Weights of a small transformer language model: a variant of Adam for these matrices.
MLP neurons of a small language model. Each row is named by its layer, matrix (gate and up: input weights) and neuron, and shows model dimensions 576-831. Each number is 500 + 40 x the weight over its row's rms, rounded and kept within 0 to 999. Numbers have three digits each. A neuron's up and down rows have the sign that makes its largest values positive.
Before each neuron's rows, "fires on" lists the tokens most often at its 100 highest values on Wikipedia text that the model never trained on; "fires after" lists the tokens most often just before its 100 highest values on Wikipedia text that the model never trained on.

fires on: ":", "a", " –", " a"
fires after: " 3", " 2", " 4", " \""
L4.gate2420:533494507520497419503554570557556502501557546527450486505568485555521514436581461525479587498516427551477442456458445488575489435498507499528487481502448507475502480523523549477505491518476497490496603455506497518525488393466478582427457431480467497573479490479459411399522481508510525497480542567607542539481502552433527515480531461479529506495580498570524449422469485568500522438514506498475553473468463514513470492451606513444548492586472517456397475483564352592454454531458491544508530563506523486498481490423496486508457470476505502500488513520455529462523570557484491525534442500531440586512515469495564442520535470564472497565509508502455522584596506441472459527554497409498523514488479532524464556502441529501479526567505487484506500437469512424514584468528460
L4.up2420:469444528468439470397572475458472490483536466539490502520569461596512524514435510500517529524509484517456477482518486457456477506542532555501480493613582445525526494495540536522414455402492497502549505547465468544445483477465540476550491464545437481452534454526496569541481497530470546555523484481443455424453473523489483412513523516458592528556526568387489545523502484474570437458458495503526543420555535542501470460458520407402521460461524555484532451502521488448475529450451484496525502512543443514474556553457568523533501529497475490542449517508497462507532501532507481529427526504533560504471496523499447503539471488487448489485455464526539559473550513472475545486467505484473501467522485455440501486461566544464517517498512519594510511517476522496503484531477622

fires on: "-", ":", "|", "=", "Japanese", " \""
fires after: "\n", "London", " (", " Transliteration", ":"
L4.gate26:450528528481516561518481481375485477503492500465557501498481459516577538504486545403613461502516452492515457527424530498470563537585479531563565546538484425490559509465497504511469504488496478500464460462426455532530472511559570468555481482508508475448514469485465516497499531431550496484483510529568528520491432488536505466516536457520482535478502492528489431548492474511424516440510490481506477563446471501533512552526464514551607460516434505527480500565587498488482420500482542546462525488479564479516389519472445477531527527447527394508509472425491504426528528548476508514558415486546493487457424541449508527459512441477452435547436490544466462535483476443501497512538534481489472458453480449537451503476526545480474468553430555542523500465466494531459513609515506
L4.up26:456491554510513499470544535526460569491401532471508439496496438507545547506473568476528425495395477558521464521505553462505556569453447558484370478460493520463485544452490516473496545536533471468495556521444524498484428426532486475460534582465543499552560473512516479469545531428508487531578505466419548521495502539518508450481508541440502530488432490556519499522528467536539480521502507527519514490511412532487462499526492485512522542528515500427538539431513481516542441479466471542569527481508571473544450547448449538405505582532464498574557498539490496490444510501533557491579488472513512516515564493538488518449593442490556506421424494495530502564487495538502530461548487531464522503535532466473544459516519510548444494504423551493492511499539483537525495495485429

fires on: "|", " 0", "\n", " 1", ":", " from"
fires after: "\n", " |", "|"
L4.gate1462:543454457492470534399512492544556388464577469464500513474553571454494528408488423480528526491531515473557519560522511459515529523543487451501526498436520458549428514528480511496485489444526590490427458392543509543476486540503448502475489469454475469532465508560513469495539467500508463517523571466500522598440519494524540508456587496506543509519501526493509516561494531479497530544475516517527501489584579531504513516521447513483562538592484512487407471425544521447462435552527441579510525482459477483549505466443516460443494554530522462507439543492517508530493514489488539532473461464397545568517470510473436521450587488549453532537426462531502436565496471483471512483592472484500454505485500462484523536512512517511477518493471581506517540427463508453564602528528526
L4.up1462:468513517569512553519424459519573484580511482435487520491496499553506478450524530503528552463556448512496506452538507522535464499468462540553513436492575513507479509456530443462492481535510504465524455481495459549577522458452552526506504487462497451466425482451539470428557523525455418466506507472544462524465477486502504552466433482545462408523479468543488500540440537481559527485439513535477587479525460471566485469527507545546518538467567402459516583428514532491456490492456449575536440503521451508550569493433547480487481501457471504517449455504474473530466561461473538508460543488502535442478553566458504563572516515511541463499453490610495482497518502450504538539513582567437435535392533549474537503490407455438510501497448488480460573463511486518445403490457505

fires on: "===", " +", "\n", " November"
fires after: "\n", " |", ","
L4.gate2294:482530536452468488532551536452467478533547561442460526518480516461540515413469532550584426454534488502469576416486525480469469551565460431512541500486507446447497517511488487518506436561503562517481518440482606448533493461490442548579504534473531500522488482449504473460503512526453499516461409488473469562476573456514556470526498442543453539475515500517430587443494491449507457474454523498489495511436563513568505397457543500617448440500507492481448421528558520505473447575479545473546558456450549548487488523529569500491551478469508495528514465490531478481560516437511448458498445517467522554514447481500431486460472463507462446500546522522503472565557473481457511553508517438464464544450502467502531519520536528489478473499543486503415496489482494462492471523470578
L4.up2294:598587513493499524511569506540474474435548508467518441549528505510547506568492594489485485481550537562553489469496476460509480512527438553487509502508542478459542482553495507551457522528482524507501467524508533421578514566441547465413497520446513476551551498458560472484517512459443523546503466533498464438599543452446528501567487449483535533508488477560477511537512481473517509493458483466511482493520502444536502508542485537558442528478455480524503518571494478561531479468520529477519465501476455471446474542493554572550531477438491511492509466464574547510460461555478512426511451518467552525499517511524544499579511474465490456486439506544604520473489519515502462573522464506478567517457451490509491564515479497491497470505535534480504493504555625433492543486563492

fires on: "\n", " of"
fires after: "\n", " ===", " Department", " Party"
L4.gate815:478487527474490549545475503468457581546571519525533485477515537514520520483481504481457518514495501575564447479521496506438507528508513490473462491460538409501415437506533516487460501530539475523476520532484568555465490458597459486545555421522439525467468433550477569467448488488513496515584506568472447482572516508507512472508514474531470556540505555551465506475528558553545553568504474530512532502483530460532490502463545486564550495505513517485488529468514468516556467517464508536465498461571397492461544465517546490470504462542465473512503505464532427488496527454399515539469481474441563547471494536423519455497462545488515510573560577514515514432568453559572484541478404490506474505403453499492491469549491511537483518538494475564534538450481471476418555486431507
L4.up815:521471501524515560460490514468556503512508499577495468488442529548546477503478494446445482530536551552549477475532601412464447588467526503482515563522580500559452532479469512412496537477461574466477492469447516465483500460557457543522538509532452513516595486502454490493468477555528464518461493465491495450506514471503445510512539509565465617471481432483435508496529553500493617454529494444465482480503541549505498504522465455587501543459413494420485487509537413470509501453467508513551528530492469428524501485431456465491532544508555559511481490497512486497484460500480521526508503554527545499449483496400454442441534472477579522531545485475465547494590536535549484535582481500517542537488478499515524510505522445566447449505497515530522429504464485538516516508518495

fires on: " |"
fires after: " ", ".", " Centre", " reversed"
L4.gate872:477533487411536465520523551474488474569532548504505557463457492501569536467464533473480496502490524508480444488460522527609536488531525456430498485454481468532531565596471505529476484499472452425450561527474577448494468507511493470451527502526510546441548506499485512473515488526519523526493510515481480467407476462470473484561580482466542531483435528581553502411446417582451500480499361479567483493511510549487490583523479480512459523561524463463554560564478454557484461485542554464470507502505526531478495516525451484562566503529458487479577503444544442497513541579533391527517495482548524518531464551466456497493427469538478492455470528548440505451463493523475511477530543447491461544539551511470569516558540528513482480478522557504472518502462477569465467508510573
L4.up872:519557523501538475525520457478544434440453566463472501495489484524569482487444485494475531507492554537442480455461474472468499426538512553489513526512556560557455450501506510473484488483554428475533502546454487478535405474564443496462582457443515470467500507443533481483467515544534523502530447537525530442554462536512489503504542546381397521526476496571483500526364476538551504518556394510493510519543510551426534532527529533488511537497557477525467464480452410525566464512475481533511532496461451500501440498481447585529480502489525505456432499473556583536523543413435477504585519432456500399553464555479500482456512478501483417514546485434430504511466520533491555531541535515494500500446496515489494552539457561462487487452514511469501518475546575502501441543523543

fires on: " of", "-"
fires after: " one", " some", " many", " Republic"
L4.gate2358:504572478522451496548425481490539473432495546474484489426432509536459461472510492476551496447517482539539508433448539462530491488501478485432561502493511468459485494477504488493480425562499532470499494498502450554489477478535453527479466529452552509424462428480480495553498516430489505453529486511530547529415487442532497446499517459461438479526523495489512486488453494514575460495528493553485448498473467494525412454425502529470526450431484459549487478419437466502501443496482400518501497527536485512582482507478562440493530538464543527516493532510573439558469518536516405534477431492543501437474448527439484551498522513519466409449478453479479462454467550493506603525527475458502484512508554517471470481498515494487499476527543524531493486496431513515573570480490544
L4.up2358:443583514469498451519457470523404545463503443541570553481523566499496504473476554515470483481487444474473482442474501472492521517493501456463489434532537481478499454493560491557488436512500453518540490455435537520522480473470504504517479469447420493493494518475452485497511484464479480515583585478516510421469445492400546471474489536463541447439494470489486468484513489539499520543530491544472536502432495542444514537495481476441514457480454543571560526539541477507508541466496492532549486505470476606516435523451556462567531487490443506481541488560436516507583501510534480486473495525532509479461517507537472572549536536516458582465402468470439520527447495446468572551524493520514476474497528552521449509477447521478543479487513466472521543519466558509469406476502496

fires on: " |"
fires after: " "
L4.gate1183:430525507478525506470497522490482504506548581450547576457531443519532517517502560403479566538533545502460447478534534553477516490520517525447438496518555504503479528588524382469503483486421396521476523502448566418601527490494511516452507517541540546462494535503510507434538509507550508485465522438454504460467525483433441467434532510509513535532601522504579495445537460515514460525534554552475545497492486519528471561553508511523523497456529468481496592499528469570436489485521563455457525482504553546420490522536505491579488483586479533489564524486571459420452478480515450514592516492520504450432410565506466497494545471509486436519471453573390464523547485478514460511511488501581501531496485446493437450457508513472409494512495490436488516506554541491518492508515538
L4.up1183:488547528521524539468541432465512517502489440464510526541461452486508493528500514513507501460521530505538470502479513447514552520490505535475436528520474485519578513497552526450485523464553520525493504472460462511481456474507458518408506535533508496567560490516479503485487521520392518569567479424549533431487394485510514486506579543430439468484590530514456452426466569544480506483478440527533464551477424477523504560548518527550517507497484512389470562494489511494486516518528470450499524450537511518490392469512500485430485540531512543546544555535567493470542478516439482460534473518550477540463503529459512509467487503536436523528491458454463550549480529580497553490476539508522484558497528488480466524506540473471536486457529462550492523486498471500440486537533476

fires on: ":", "H", "D", "an"
fires after: " 3", " 4", " I", " 5", " RS", " 2"
L4.gate3319:547530529420531550468523527489501424488462499591526522422477490438490550439546420501525519511476553492614526515553474481472514560447557496514546485560488527512450447497541478484463508517511556472517491494552522533453423526549476452460459514373469499504520522473488506577504547503538529474515454489458540496402442492506515547483488448451460502499607538497478517563524493492499535531491441530490540515500550517516488511565511462427474535511463469496481479438413482518500446487517419567483541489532455463525550509431486507531515481540423519549595450485472481501456527464470536520572470420556504518515465492470435500440524475507497471537510472474454485432459452551476518494473495461431538518557525486506534473473491453501512504444503509482422502517550482408598473526497546
L4.up3319:538519474547517536436556516513551474526521463563540434515515485467523579500447502480480484482397538491507509502525511507401520507560569457469478484468548508408448516503478490503504472507538472541503518497415561537509434516505495469518503544413509462462502557544453538493417483495536500444533484556414474497536528503485522494495508528480498524468519500456592479575523572445519492511582484448457511512465468533428522562425532493455506563530491506452416518466433456573509459475523467509512473474524499432527426465474542556454520517483465458477540474467483562521526511441448460475571449521502480474441518478473445455476409457538535480512474471516510541489484505537463531517561500478543506488535522452591545423493499498521533444488574532539507458497500517534520572512551512

fires on: " |", "–", " 0", "R"
fires after: " 0", " 1", " 2", " |", " 4", " 3"
L4.gate2037:478492532458517444503475487483529430572451482512535502460584436459502492471408490452522436511496486527497487521541463425484480470507544456484437491459503478505459435488441574510461565609475486495525519492500449473539537567463473564537526528440478476488460491525509530560522537525475534431513483637505487473523510435465495532500509534499483541485446507498477497513450500482535531485464500523517511516430550485513490528459462534490512428492550507541453508451495529518529520457523443548556516597507574439539587556525491515534478404443581499486523488530485508549476507504511520529537477505480518483535480512501463518438557517500499542480527477546436450543526482488475462464531557495514530598440491420467509515379593431509491454518490527518487469487477442469427439472510532
L4.up2037:482489537502519482534518475483538439498553570537430448534573548463466520431510544553479546522578490510509545520370501440495490535458516486490432417500544508454450465556524490534533530502600519540478497560563493585481470509542581552534494454422481457497526520554441527534542587487507515482449533519496462583512510458530503574501558523539530490565483452434501479496506495478564490566506459488490488541530527490448456487511418454424501566503485432479455577430529523448521517479531447518580533494551523459408519434517529484500561442433508489532511535519504432587498461533533529521613530479483543463505459518459442467480543545476516514490469472474504457463501499483526510544476466499447449527477445471553525511466495509472568474450553465556401505502476489478503520491522539

fires on: "-", " \"", ","
fires after: "\n", " |", "|"
L4.gate2322:545517481442516558549530507560494532474465537486456531459476532412488499486495612486547556509510475533595551435458479522498496490597450476554530532494536510564413505412517468500538507491439572501600534553423532503496483492549467462494530477431545488558535493492536523434477544527523493524521482554538435465504446517479516541548505526558515511454556521541579515452471466478450469443493528501550515532520508478534483501579506520543543501533472481531410519571532499574564450445444529546446527521416453508549503487561580556500446462460458554540478536494475510479475589493471508498478521515526452510514522488477492492404464506574507468525542531511480524585486488443432468547539552500497446501460541531554504568528490526529519478429451463489487472481461520521548584462467509
L4.up2322:480419516522505443419521511539441517450487476439518525486538465469555485456521520504524606496480431530451440539564471455530456515478498547442530441499552414559542487509565570542476515548539540516474504411471563480531447471430460529526477473570460472493462472436489503398402475545510549540478498500522485516473527490534419415501569507499506487548465502476412520509440463599515439501476564549548492542515506479471475511514544514432489469506517549471539401477491488589497496437560543462441424513479553498472484458446538479442527525500475471586494586457508564456497477500516486387479492493552520481484447493516541473433526485512546524491498471551539546549582478544415537482481515518506500525435467480528502446536535483542476496513451443483493528538540486468495550537535503